Weights of a small GPT-style language model, trained from scratch on English Wikipedia: vocabulary 876.
MLP neurons of a small language model. Each row is named by its layer, matrix (up: input weights; down: output weights) and neuron, and shows model dimensions 0-159. Each number is 128 + 32 x the weight over its row's rms, rounded and kept within 0 to 255. Numbers have three digits each.
After each neuron's rows, "fires on" lists the tokens most often at its 100 highest values on Wikipedia text that the model never trained on.

L5.up325:098117116154113148100105073142111082104107117144112173131099117081157131115142103128127122112145135147102120155130113158152130121158202118173132153185094117134153184106163125152131155243167068082133119135126119114137115114194147109083157106138129118089141104129137145139153156183120082144136083153168111156112104088114131132078223076071130106083151139092143101139077077116178169082177081087104068120085100116092123135139178152128128158110081083161181183134129079109171144176124092
L5.down325:101123119107107080172138089131109148103120130143106129134153077166101131131152132128128157094111164150130157202118118154137178138165099074141130170156092111077155089128205121120082122133125132129132090069186168155141161150163139059121164180104055146065061136118125146170080161156067140123113135148120082152114096124096199119084127121168084120100144078194162130153079150108108117098134150157106094189133168104171094091129108135141176187120199121075133091138131127168088146112145144
fires on: "y", "°"

L8.up490:097146107144163115150128143096122086098094099185058167156096151084148095138146107101147194183131123084112104100108107111130180104128163100182115098164203134168149149130159088118148113169140133111163115185143102113119145178127105089097149120087152162112209131123088153142145177143105053104098086154145129149161148057115099117136168152126144106128106125132113122117148094115165120035121122086143098105078041148130079117141117093103172122127161090124182115110172119127202154135187127
L8.down490:098097070091164104094115101106103133157135140119083116168092140122125084143144143154085090120180107049128110135091110149114148140099138138145155163145104142187096047163146189110149133098116102095134086143187132092146112144097147165100128202119154104155168151082122151084174175110143155126151138131092100112152142181163154125163127110139129172155124110106195102110121140122158159197079117159060158180131077100147106064121106133080146138084157176126132153156141020156136141082141146
fires on: "y", "en"

L4.up410:131117125124143111122062132128031165092127122135123130136147122093138157117118125115155129116146138125072118104124070176139119165168154131131205146148135125034141106140137077067122087132172161118106153127148170173174095114069106085118155131093153145148193157155139106128119180083084121142173134199114120157104155154121119163157141207151122106139193111102172129081116058053127125117156115097116113165168104122082091108145213124132109090187122118147153116098134147147181121142093130
L4.down410:130107157161109081165149144089185135138043134079134106121135118125175127133097115160103125135142170102167117123127104126161159149115105127135100153110103119162048118177106200176118118096085102207147115153149163078134140132230120157140133098105098116126060138173132123100119122156162140089094114106138110165120076137145152120041060107122103155123095133111112096162108129162164174164097168181115188091123179169168106143115069154148121119051107151126122165138139096080135124120164123
fires on: "ity", "ash", "ass", "ilm", "orth", "ish"

L5.up286:101145046141128166131099140106106112128134174128126121113047134080149085135066169137083120122132082096139131128134153092181084131134135101145145168171091150147076167131122130130191138140134090128119118163124106141179159080115141137089147169092100122073140143124132123123099133161149165150138121153170139194109042129110129111044172111136124133095150169088066114176159083100136116086172114113121151067133160072080139080108185111076152151162069135148166190163140094096166147116148101
L5.down286:124120160122118095162121138141097151164127134143106178132173130130085157105206194115086089208109107146165149139129190127118113201136055142131142077111113187099117059082168135122176116121161130093136177144116140112150117114127149146100112127151124135092116141143149125131110119109142073095119119140242099179153182081100096138132143073096114164118073161130108157149119147115190097117064099103137080063112146154122152135107164174087114136102110121132147108158120104166147181102078077
fires on: ";", "7", "6", "2", "\n\n", "4"

L8.up1:130108096192136111136126072092105092146093155082185097051113134113097176162138125115146143137182154108172127197133065170127099157190117123129134079132119129109139161148100076118158112150167109131176131100147145092112105185098099098106148130138165084097185153173098132138075101110076062142141080179150183135167130116133153119133187118163135075119149158091132089124162048129181094133098129144120163135110154133122117174082127112077163116159123117129143099145160162143155155164102041
L8.down1:130097208146100146092182112122162162082160149119116171203099146177114148130126123141088111163149165107193162111163082126041127107165144189141134141145145131102104141149155119201087062195141104154140168170128157135106150120109122134137152131079119178127164095088077148113135103133129141129076104099159107076175089152111029164165142124105106102066112103154128087109138131088136162078086154124161170116147150143116101143117112110063160127109131140068098154124156145097093101094129137
fires on: "k", "ing", "t", "ak", "d"

L4.up387:072145158078101145104150104135113176117159169134122215129106113104158111127129132094096098131161127134140107093107200100151141113165146082112159158200081149151166138106217137140152094141130124077165075126081150172131150131124125125102115135125078123120148141095114144114184138143138142149135125085142090094119106115086159078072113156135152167160159141132063097121087092068112163063117133071133141037143131096108171109099174114150122083087088155173167155185152105175134148128192116
L4.down387:113112123095057125145133157139164142085077113094129094152165192133146121132114105090195142159148151111132069132087166122093151104154106140126136117157050150106119146093147193134086147127167174120153074096151171103133079110164076110080124105142143067134125137088154088125114181183128106118081137154114149097124133189082106146166149139102117179126150139092163156093153125201144098151193074140128149133168153131175109115130115164178091154092142111217113112139093108100124175155067166
fires on: "l", "{", "0", "\n", "8"

L5.up137:140112089116149169119105071129104152100146161165162169113054109108186127102071166146115131120099187113099146111150073107146107135162148099147154137117083103144078143123175145088165098165135138118139053112127122130154121092153143146084155157084131098126245140127134123154113146110215137146162096126211123135128136103109121125077165122179155174147148137094115082137117087109127143091101131115107100089152156100082077119108161121139185109082033111167156129178154125090161168134149109
L5.down137:142152058133125093135144110095132169130088163095111138175134119135108168109154179152173148149117182149140118138136063085098179175128129122169145124140125169107116098089190080109069131149086115126095093146105120143137087144168149191109106110093152100090159135109172127145124155069127111125124130189154150103165151091131104121164170195152124144116056121088114064110179136102209175110113146155133076079124146128116103121107119145116132101107140081197120135194114090152129163111053202
fires on: "3", "7", "4", "8", "5", "0"

L8.up150:107138091144098167111135169094124143098087121082100134082080156112106132148066101136106094149172108122163160204100065142141101113138130116159146160165109077108107112100136186113166166103140127156119113147124144135102121092089105135163119092120115130097139162148136182170139143078109094139122132153105182070229109146116119066121135205115132166092048170092157104137099118157139143103166100139079108136090098110118179170064144099076188126146126182181166120125079120090079129150112103
L8.down150:161187175150109103179183178127144161117106123108141036085116035092167102170166120147116074105144106140117145083075137099155136129154108119130164171119175105166073099128126150083133104203080171165121103156123156118159102179106106123156112093145087143093123150179100138155082162128163148175118146103174068091168145092106169127147117119125130154161098151145146137149095141081105104186116105182144135150134167132110075098122107133084143128113132174081140069115083153110143155071089137
fires on: "u", "s", "uc", "g", "ic", "ict"

L7.up186:084093083102116178120099107133104084118168169116118159100144137117170102112155094067153052116077110100110169102126088137136145150147135123148107101125081141164175165160129185138142119101115146073143149151202174094149111075141043102143143090139202097144197112087194131123102186143149137153140104163153120157129112070144113097118143129089098177123118152147132104197131025125154092093186122111093131106095158148089127174141135118102160096154128092169135135146153147158150151145144099
L7.down186:149099167146123097133158079073168179108115139132163106116105162118129113132109099131121125169081136132087117086080175110112090087058094098125157100074114100111058117085130123163159187103167224163151073125123105185129144190073172142104136152118118121184148076137097169162152126109123122124171149148089102143151085149155135083141097192117130141099166141083077154156143177132130153133146151170153170153161084133158088112127167109144094118076105125080215120111124124127176125135138090
fires on: "er", "ers", "ran", "m", "ag", "ren"

L7.up383:073125161163141112072142146073094135151101152141146153148177097085137198143143092123122077130136138160113160100051156123142084086162139141175120168146176176164117106114128111117094125143186105137197167148087107173146126096109141087128217151145099135083138101068102159137083094135120150139145089153139156117105176156142080122100132099183142120127099169162097083135149138112175112135052127123134116108097158099131105118101144085130090133156100132157175142184059100172179118194170093
L7.down383:090049093106124065148115131140137119080096124112177062159052123157133171132166065149093150124152080123117119120133172081151079126159119075106088151126118113116097150103142096144164149139176094150159129135117151142116080140191089098167148139138146159154135150127166198113141113133116151084141103153177117109152130112153153198167192164051107138107145148084097196105164124128195086076108162148126105091177076195166116106134085114117137156123121089094101098161088113142144125142137134
fires on: "l", "ing", "it", "ear", "ational"

L8.up596:110154098102184119209108108130106175097179135121101125125070165137123062135142101183155104121108122104167114158144175148165100157117149104121121103111111104119163132094115128139175149176135130096180112123156085103113202118121115136053152084129129165087154105127147105139143100148132135144172146104132100127141074102108139102046149110076107152131166151054151132073112090167178103132145084152121123100150143187104135192124168098021170109070125105148157135103147121112112194109181133
L8.down596:164193120122130143087062093206153086143059113151147155091133084144128135138199177113174160071163098125109170134167088126099107099148088144178135159126143106069076151144141078122052100117128084190109091142152153077094132100190132119131156153173137146132135150173074151172119148111126056147100133088112129157139103131068147156141089120146125164187143114136114118153163137136140111107182099091192186155074117111126130091132132140123094124163112086121138121120166121115101091090100162
fires on: "ver", "ub", "'", "ch"

L8.up99:099169100147107159089107159143118111074117147175099076177155148125076099106106164092138082133174132142140154087092097139134131121126101098135203152132096138063162085170074101133095072184105063118146156144137151149176170090159116125108104161101122141082180077136145097144087124181138108080137129196184155128156156156141148061129154207106119128143094164087125119135153143141149098081115127148105110160090099122094084110100168132125144135146093144113142107104088148074149186154204085
L8.down99:124162070102093079081136167137146137116067138174125153129170172143095130167073121130108203107204131141113130099104122156183120187124157110125098109145165133160157105157079169149161077098118154125102160094104123110141124123165130146143130132086079108068134163143169128087137187154162123043112084146175131187145088152117170080145164137101126142135111209144113186186143129099118076146123095141093185179096085134112066109114055095101129173115151128112123117140113133116120113119143159
fires on: "ri", "ric", "ro"

L8.up115:106102149160092116129116160101147065136113114122190108114074165093153149108149141131165104153132146076130169148158045168116168162171104165126151115167064111078077166144114136174194161137179103126147141141142170094129127121118134092060177157188137151112125135081090097150174110148111123112171059162124164114142110131137138142078151156118084107135079156069119158089081145125137148117178130105052106130132115116108196159106148131063122136063093076169130128108144157138143062118123098
L8.down115:164145113190138173164173154118195141139075137115089136106152110136126184155180132137122102143107087121189121119165135112082135123054098136100100143147088074059108082113156132148135079129160119155136151151127136115155173183169130120166113110053167126141085135162078040062168181148095079161100125126141088117122120140089183102113133121095077112137127158182151132133154106140075095154105158091116112145125145171156164112130151131151145161068176099103177136155102066092152091146115112
fires on: " s", " S"

L7.up538:102143141090078134108123104136095136119112164091119083108160166125054140085121136171142113117156078150125178080091197091192135177097146132138148100085131114134118163163060052099127077137107079110134129150062124136155087173075177127111144171117105147080149122141148112180128111213123118109148081136115125168104177125143119055114144146103138097174141156111162090125110136151152122120121117140078115106075143130142047125125133138112148109139094132134100165057117171161177180170185135
L7.down538:108138125195159109122131124104145197147073143100061176122101121110077153170168065134101114107143161049176156096144113168125161112109135121149098137176126130140101116107160165133070080139170130133140120150149150118134091138219111165100105137101065144086143120096124123111110154074123136126135150141155142126142077072095124166124154105178129159153150113205156174098162100134197122118114130173095201148098078093138150139164064116129121124122121089078163169135171121075080159137142085
fires on: "it", "ip", "ion", "ition", "ain"

L8.up148:135197098144123098098109165136015155063123094141135127155122100138154130137121143129137157131133176150136103150155106155130134145140189167154141176147111099056065138195126101148146131088130103153131171145132126162117117105118157044134160113114131152128132168175191179120152094147133137121140142125096135159141147114137124117111160174117118089117163108100135155141154124080108123100185085054171033118110144099139108111098118090087147171148151103151187081197123194182101093087106141
L8.down148:133145115130179049158150144133153084161107136067157121096108178131147110105148131143125108144098156083113183086144128175138157129123109117121137074161102114158134092088161136117100124185086155146093101113153122095121176125144060209101101110142098062109089133127103089119146151135112104120135137088107097110129162134099123125128150114147137139099127047143097175137104126215118136181101132253141165112130152148118160143160149111119139140139108179144050198072115114116083145131191164
fires on: "as", "an", "ates", "ons", "le"

L4.up341:135137115125176126113189173049097157113152126191146111124151108155166137129067164093098126151087117079107140157163159086115109128135119069163147153123136130110165147163145091073104084130143128175135081092129129162192086102185143088161143123145128142069125138124121099152095144129093110140181126158176130153097114123156113124126144124140179067064176132105116112128119101060165139105109173138136142082150170087071065177091155163120140090172087100116134112190128111175163174158193083
L4.down341:124105122078076114150074080134147079112110173078136149091155171136163097126128075146181164130119150191163167128120120139136173126090158127106067134126139101161122172100115131134081173130119144194110176176136168067086163131114142054087150166157147099133066131111091126115124152121237110096133147129106083164121152129144156146103115123120119141111172112146145129116166147086110179133148102174141095152090073147140119110085120103114131126177165125108057134084131216118153061106149121
fires on: "f", "ec", "ent", "w", "orn"

L4.up300:130112183092155123129147116080120146128124076132089142118135145142142085135132194076120124145080120079129077180137121155137140187129168135115169060172134139105132126111119084118125158138139152175107140116113089136208081119124149092091086132133141153053130123201182098135154150131056028137159156161150157167117118109129138138083165080081078104114165136120142177129074145065165148101098134093157133105127118123088124146083175129094191143127100103138185136149127162104203121133153101
L4.down300:129138168158141068151178149129154116131094152155118150120101112079080072136216092142132147158125151134192161135128178138139175124127110146102160138115175113148177047065150154116104196163107125141142125116114123123121055114102156078133143146196117162105140120128171132161136215120126174110164086134103114100109146158153123084124106115126104151164140154099064073060114127088128204159136110120115167158088113078053127078155125128105126182107175126118119108116124069100153119160130128
fires on: "ff", "o", "ast", "y", "ap", "ain"

L4.up324:099075127150079119131071101138096122140116162145144155193111088106170087165159065154119150152125098188073147106163170167163168126131231133130096168150115203080137121105093129093175163168155144066157146148086132137112099146135177025123134157095108134148146076163102179141096110138156089164158105111138165127133155147139139084078147075114135154105180138088135138104084073113131126111186155117110115138166130168113098141134138130105152118131093095154154079115097075151144168120135126
L4.down324:142139145087170108182174162106138136161148106015077150152083157064160116135105153129140136156128077083114126117125108133136131134151115078129109114121096144174159059090075113165044148096153122158126133132149103098145121166101118184190137137161090142079094098125135076199151106165113118155146117156128071156113085157123100096203082171154129101147150145130124109148121184144109136099133094100102160164171139101117111142110176115104123103144164181111102160196136128115104212108134144
fires on: "-", " and"

L4.up337:128089139137104152048101078187098109112138138116143178106128115050125121119176145102172074104164110126076153157141130116178143143186136120157130139210052147139132164122204115134124068140135093097146086163124105134183093122153125143133115152152178116088165114104153140141150158113174073137103060134187141193132090120107117071134153132122164142122137167101134085171173096132156093107082097130113083115147108096100101106104172086082149141119051122174121151114125152138170108166155099
L4.down337:092109141123105156200106205183114110164133143076136121103094113121077137141150154129124101147144059099133140134154067165176125151187106086155142105125148115140222077118161109093102121113164081150094143093145131139071095172132146133102117147114126139145156105121093144108059224109164107115179139188149122104096201110124111121167150129138083142111087154143116141120108101135186073163123120123125117135086114147156138060139159123100177144166078092139097094181102170136115158104079166
fires on: "3", "le", "2", "re", "4"

L7.up367:125172062102135148170129108145122074135095112134099132153063085107144136088123089171154135147044115130130132175100160101164179128129122134109141129143110173116153126041126116144171078187110125138206110079138066127142125196160120147150119178138074132110145115176160124187080144171116093170194115158156109103159133089108125119101160142137155096156089154120074147107088072075191174102121128101114103078107086121122108132104138122107130121154081161145155136094125114099156199162154099
L7.down367:079150034100116192138136166109142083113160134115117115137045111138109183083110123133151121167077123135078158147132114087155176161056149111145099169083081152113143143069072134141167119190136138162147119115116149132190179150129149109056172164133079083162151141130117166159131142112121112166141114158155143062168115108137123074079120112078145102132115109088099158080093150109117175103154142059110093098154144158111165174165170139129108134115130158131145142141118099109141197140144176
fires on: "ad", "al", "b", "ur", "g", "in"

L8.up468:133152116152105122126139156083130104147087128155084129119156130143097147129146093113081150116218104083155106118159068156138176098184137148161117134168103126128108140124138098072145148146157120158175119135082101149105063128090108122113106140133121151125149124205109192140155094085108031135122135156222207136133090117155092107147151094136144065109189172101096125141123122157129105086120127171122079056124123091133122107038127123080153133127102112206144115125166142092141122158162112
L8.down468:059140165108144166088130105139155130104170150135105123123075125162092113118174113135171124134112059147105175131107095143176076141152124101062197110113120102111098123176061147174147151122084121153092144130076105134155102075105124162110147109105139129150186181078126133112136148118110145150190107139087192099188141094109088082146110152148061160216146157097162188149093143086156166156097107151107130161113100101127097140129092164110101095174110198122132147176131116177121093120093133
fires on: "t", " G", "ing", " T", " t", "st"

L7.up521:108175121116097141091064110126121143102151155135094148144086131124165150186093162188099079142095116159156190120118143116132124107161104116129135154131114124154114080070118140135087081119141138174138144100074143164178126132142163143168202154113046115056179150109105080114131082173169127120171119117158140152187153096127089083053178146123187070156108136152095092140124133059144154149119118141130130142141171110123095127112097116132126171093091098095136145130115116138158200106226109
L7.down521:075152137088114121096133063138113181167144191134183106083107186167174122143080159145136136093128088188133104128123129079162088120129089100092126090128104077095157173116151100138139121109164138113201100115181183116071156153095151075179170117135105091139105117136095134192122142139132109126158108133158081109143102110188165136070146122060180100122058148155154171135138149121113109153147129090150036108109105137136174129148149081157155141121106103116166118154109158191116113091169104
fires on: "it", "ear", "in"

L8.up62:112137157146115166082130067158136126143053134124182086097137169139139175155119095142169125129099148081110143137132096151146133126133114092132126046186144083126121157182098141148155126144112076176149158119135165099153093121094090117136136126124127141063163146181129104109100135169100111099178111175120170155101126069106104146163146136145044147155075154168109058161107116158194145094094108112147109101058106093113105087049152120061158145149124132197172077122170135119137142150132093
L8.down62:141136156124159128076184125131111148085101116117124207166126142069127088100102167139161120158106115185149097127076134108071122120091142079108085195110126174132153106118150156130053082106105131160156122119115098118182102135116094153146124138105180130132166073096122140174152144077168118130115095161120094092074071123145102124114082173097100202113118139126113133139136152139168164091195122162136150137150167188122087172127116118209131112104180128064111175130124167154142146123115038
fires on: "k", "ot", "ov", "ak"

L7.up581:116126095124138147127110110062122080101115112093129134133121089101170069127130099154115122127091081166169106199115109121151146104130192156132137163159027164127153106099147110102212150161154164128161105147141105118132143120174119147120146098145093132099172128146118169141131153113187077131224107147156141096164123151130169156071169128127113127134070164100109156113082062141186158062169115109102082077088115107135147154082156114073149120124126158172159141103097181090118082162147096
L7.down581:108147088088106210149168120087189109096173158108172066086035098110139092094124103093159131202091125128165167153105118093138153176097149063125131163128072147164132091064125147141206136148158113161121152123130136081148145166126167138109134153116099077154162119136103170180128152153149057149149100114142137079154112106118152105107145112105169114157076133097109148121099187148135192082121140077091112100121093155115151187152146116106119103091107151159134130136090148089123146162168143
fires on: "g", "s", "t", "ist", ".", "ur"

L4.up12:129161115128098129126105166115091124041090114173117172158176137138142111168165131126175161185181110154186059118105088178112103134124138146133145153145142145077139194147169062126141147125109106146160141149096124154101112102104136073131163117103077176144151152187180126149128114134058133098181137182127173160101125080130186125095118160145126143136153116108170119061136144101136097093154066058141070117153089167114111125121133108121126079080171067187175103161093124127116136117123097
L4.down12:130074100148106097152121109173142106156123130112188087132132149111141146117110089198091102071164127068103117090180133086133131129125062109131037068146169125181137039180118174155101119192093155143117115114117087091121116121132151180134174114161136138092128090125160099136105112142128115126110148095144144089124157172094125125146153098126156147154101121092082134147121145147140123147097048202115183106143136065132132119115160131145132139182125188085144205073121126138177157122187140
fires on: " sh", "ilm", "ast", "ard", "ence", "ass"

L8.up538:092146063087091172086140113125095169062116124122137156148134103119158116152034103095092118192112125157137112085145093112135130108107133118130169095149130097127184128170080150133159095186116140105132182146159145136139146157106116116129166073103143101132190153206144098107127153122207128128152151118143170074160118119148105114120086138163163120132129140142177048139115125149084161147092136101135130131090151177075122137105121117096144079143105114119233116120081082065180143160107075
L8.down538:155126144089202095114097139142097168131126145062126139145197119208139196123096130177102109079106124107128137123088115119114118178110140174172138131130146168097181123106091119147126159104107100145120141124088096153118052088140133084125157129074119122119111156092133161177092108166102111043156155122099146114114114129084122133147043127192156164118081154175073080130158145153116127119122114111089138079126169133135073088154098164147123130159192173191114186094108104145143168148175122
fires on: "im", "em", "ign", "ver", "on"

L4.up190:168129138139119145121180152100150085097025079157098088113148114144116227122186146087133154116219123113182174179075077100162118108139114171127143128167121086109086181159100074145188126115106078098190123090159080154142128103088101091137146089179144139155150118153133120149110124147142132118128128143125150118091150141133098107168107228134093079115111148129083100137174122131156087120127121123140120087099095123099140133110133115100120135113145125135122057117092186079114106150079129
L4.down190:113149156118133111118090177097104093160088168114130154144148107157112162124168075104074117104214128147107106168099074062198126149098114127122122077167168110111143107110089082167201092080129196066128128113131158144116130124030145120166152096163134135142155139113112193096104220094170119111130105129143135112122123139121138104171054192113072111120171126104167154124173148123123119101163096141147112132135097158120127138113179121110111122156163113183125076175113176108109107103130145
fires on: " was", " bec", " is", " be", " as", " with"

L5.up258:059112076143091150097127137120134113164115178145171163116115137073091082186072145116147059141103061164107135145122156111147144117130139152145115146158043162124180109051157141128137123109143126043105163121076179136120157140146126105083137129167120123093127065143096101090160177134127093166135091097141171072121108171142127081063098102182133145107113149108143120118114072162100152112155107126097146110115105157136157201117192137099113141160134072182130133154106072154114173100135108
L5.down258:102030057162128140099151150119151114123143171144160083121109099130148181109107137115128191126116145114164171047105105175123097088134110099152118116140116121166077152176066138109113134173118060183127093166143173066035133153151079177122105130179170146176148157192177141100120173082118132170101114164126139138123077126140115128179131192139117132090151136121144109153119129130138096134064119111081166172154140120099112159162092111128142111099138129153160170087131184109103146107123120
fires on: "-", " re", " ", "2"

L8.up69:077143070119133150115138137137093157135102172094080141110161144143130138026128129103171138119080087108117182119126080097188147089095167173147109148107062151144120175098081089142142129104125125079111147062137097136068165168154115146133180130170157115079181150117155133146139088189128115123231085116116110131128177106117113130133112176086106121105144164157158148142087095114090135129151099130069073117061133137099089135105151147160094098163124150161178162094122183098114156100157132
L8.down69:160145139165159116163163147129130088089172176176117112115128149139092059202203146120162124113090209141184121111084173118116070126142116076144135087145082066098097177202131078127097162141104163163113083135157132148179141096143128123102104166119152130131057074102122146141134127075114118142141148150066103155141097111116186145120122068144076165190090121157078158167091154108088122073179105158138150110094119155132148118113125119155116071157117154112129113156134102140128144150117092
fires on: "ers", " n", " a", "er", "s", "ment"

L8.up33:077113111152070155059128132102130102088129126127139109148052150126096100143176129142119105135145151125123159110130143133136097179128180071135162032122101126147145111127091108142149115203164058125139105153169119130198178100112157103095153105100171133114185078086147134136106144207128117132135127160153106083128112145149140102145156091103110158091089153080133090147090148150158196092147110134097134133116155151056160168107156160085188094096077123134124141165116082108156190160089079
L8.down33:148153116121174074131172150117079128217115140066096174092112129123095138161147145123110146117125071078124135140089160160132141113100103115094064090168107124113142118116113175162128085075165129147149158165102088119157127108114171084156106188110154134091139085102149155179130149107125074135152114171152099129169117164131135123118129130166136143209125142192165122130172152163061100078124126121041198136149041148112102159118077102164077120156113141062105134148142153102153138123162138
fires on: "ap", "ri", "if", "av", "em"

L8.up293:125174164154142180098101155125139065081136132152095162141104130095119071093107111121130136122111146115129132167059149133146120172137132152152177102139103169102084120134076118102131110191117142160132123149148129114165092086072128160075155178113069160133131167173110144133105124109145075111122094194139108214143113137139113141127131111096137102091115170047110180157158145104219093118101109138144081097144138107034093067135195142084160155105073119101125147111125118057149130135154124
L8.down293:157106114158087162107188136185175107092171146150098134150140151094091082151143075161064172213142125112099097090084160154066122099130110148135094156161150136071161148117153154130071101168055126093092135209156180083089106141106146084164143134140142156104166094160099120103131078118110167087114106128162102113104139097142125124094200093133122118159138156173108107106097175117106139138107146114196173128140160131122158133181100162147126113097055089127139162130094129084180127141140112
fires on: " C", " c"

L8.up341:095131108188032179160164139136151086128053185133092117177117137141112138132123107132114136165139091135150147122121115147133131147090122103147119126130085132073095149127071132146181162181115159131147145155165140135081192162096095108071160093202087166167138081157115120125124103103116117105185157138161150103126120102115033136092155085078082108079099175074128149128132152129134125082135152106131113119071112159063126110149153127128159166148067069120161111118111161077147093117184118
L8.down341:138099153140115158173184181166241073113091172126143078147126119120108112149156103124102155139134125136087108116119181152074163081093112140159079144143117154077072168149159115123096113179104131124192158144137156055095156128159106091152124087090180146157117121111030121142103150153118114083138136161129154121135145148146150176101166087122065116141105194107064136125136154114147105128105128129148093126086148113146154129155120172123132177094100091115148135118134114083202067093143080
fires on: " s", " c", " S"

L7.up492:091138142157097171139147113185131101112104158152075116175075128101071078174127094142104170163145108099147129106106141069142136196175190106164108149154078116118086144155093088148191095202119100126127079112153145150147157153135119146068141166148089161165129103158144153140097103124164095137090136145180156175114104111093105113102148134106164115175156161071037119122152122137138104094098132105139094073146100108075104086131178115114109183120090068113143091089147106082134156091176123
L7.down492:135136089163110193138186155191173126098142157117102099133153154097087064131152073127059187173137193154094111064099127126108128126142138142141103121164115117124140153147181145110115106165064099118115113194142210060135142140126119140165133111154137134137157090141044101157084074117117168089096159118165146129147129131144143147077221129080144075133114151100094069138111153133151108129150135123167142085125141097119181083153114135079137115121090072129124150105133132098169148103172156
fires on: " C"

L8.up403:061187149167100168127137127160125143094093076072059094125140132109131117117113083088111109147116116145107105101110113148174183142133192139161120109100074197108137074070065111152154092178079143070123122132099124121144158197097120094148115158180055183138130144161140127151105137177112087113162123152161162084068116137078098123178139168101143136145124156150123143125090103081147060051158141053113121113152118139132115118162142151175127120147101114119130155139170119128141115068150142
L8.down403:081107092113097134144182162125142106092126140130124146142120108161102180114076149125065117186146158131122135122103134117094173080106081112120085110134143135184130119119095122173167127164061100138144176127075158146129180149094225120135148174163145095086130111136164135126097135132130199102103109154120181125150145103139134129072106025157044124115118158089113085114106100095104072116087155096148127191125147150138093169174138143135157153142164125101179125152175082138155173177108084
fires on: " c", " r", "s", " f"

L8.up197:068139089094104111137114079128107131095115135115114160146131047142187083181106112111082122137182092109089154100162175113176150157103187141131122124183097114161153152073179063154150141141127067129159116139105120133157108110149138139127141056114082109098102064153180124180126109152150146128158100101139099114163112107134157131097172066106144087113118149178175104157120124194138106154082143113093107097074148105159133169144127116031141137124073121110163153164101141161150153143208122
L8.down197:117083157201089071092111106122103143063079150103098167111174116145109129124230061193136197129133127123149105084064124148114113160119093181126093136139113135105116126148196156117099103071149134136101139116128194133095128142145156166139109122070108085142144196113140164121136169138133144073053132127120108137160118127134088154155140118150045125124158140128112133149091138139105140106126098128073114148111115178142129129139112153119131163209122112182143087161123073123167137178080171
fires on: "it", "y", "il", "ip"

L4.up477:123143132155125115135115125125106141131044126126169125141143093129135171135126110070133132106170147190112181141085093122168143110152131134117164051146139137102154190130174092082121163191165128085142118080105125194129116160065118105134161082140170112149225100150115124117121213108162089168109096155161159061132195095144129109195135130189108152158080139135123161125128101117139122121097097128114092096118088109117121067133131096101095137146139143106157061213145160116118127175107122
L4.down477:130095148116134122111083095141111177090142146156177091168182143142130132114087138101135174172137174139151115174178142110140135105132125177125084084097069084089127058116206153161147083119143158158116127136135159149032106105114090154108143134142096091125136121159167134044133140115207134119137125102093109118137051115136128101139140107080104125071129131142137137108169095090089149148105123112120154153142215073136122117095142174114125139139140102147120178181161108151131090151122238
fires on: " is", " are", " |", " was", " were"

L7.up515:130161092137163152112084070164113105048107073151196103097101159139169117082100098197197067133121130128173165073111115187147088095188142097128199127084159099132169062053125137158125115158118129147106180119108158102164170079104120144128141172103124089061190102134113117155100168149143161107077120110179136115142160153138087120136151134106143091148072156126116148136112113096130082147089135108137107160104147094129130137105119114100155140168075170162133138097143118121181116143125091
L7.down515:090166122089088141188191155130148167155125119130135137104187148120128106143134117074192114130120151162101164102174091087118099153138163152124127112144138134135060110085087123032199166135164133147104055102109160107131098165127115130125148105154037083147122197133150115110075141158138098156167156154139121161148138163134134077142096121156140092099148153097113114092089140101159178137141118167123132186108118133119121142176087094140090100042159129085093138122147117106081138166206104
fires on: "u", "ver", "re", "av", "ile", "ri"

L4.up153:056104116170085171058135114146139105133086126147114120174141124090068171151029158086183121121124163182122151171115106144139114165135150121138134153163124149092104125143091156159131113178107042100193099127138070089141146102124157131100120150204110129114195140112103111123095111121091065139140086126087200061147136163119111079091150162122117150122065144056167117147115102158176106128101091145118108160078162153135110163109180119131131147126144096135140126145076107142116138152106107
L4.down153:171149138128122120113149174120112059121121160159141073115154160136153118149133090128111124142094146136175088132113125167091099123147112091129126144164188153126126103160105172061102131137094135139122172161143041118163172113099177184158073121100139154138113138157138181065142105100102162093167168127127114138154176102120090110097148075138157135124088179107141132083088131169142189096081107198156090105177141163144050070142108096123132130035126059165140137115111140167131166171094137
fires on: "es", "ri", "pp", " des"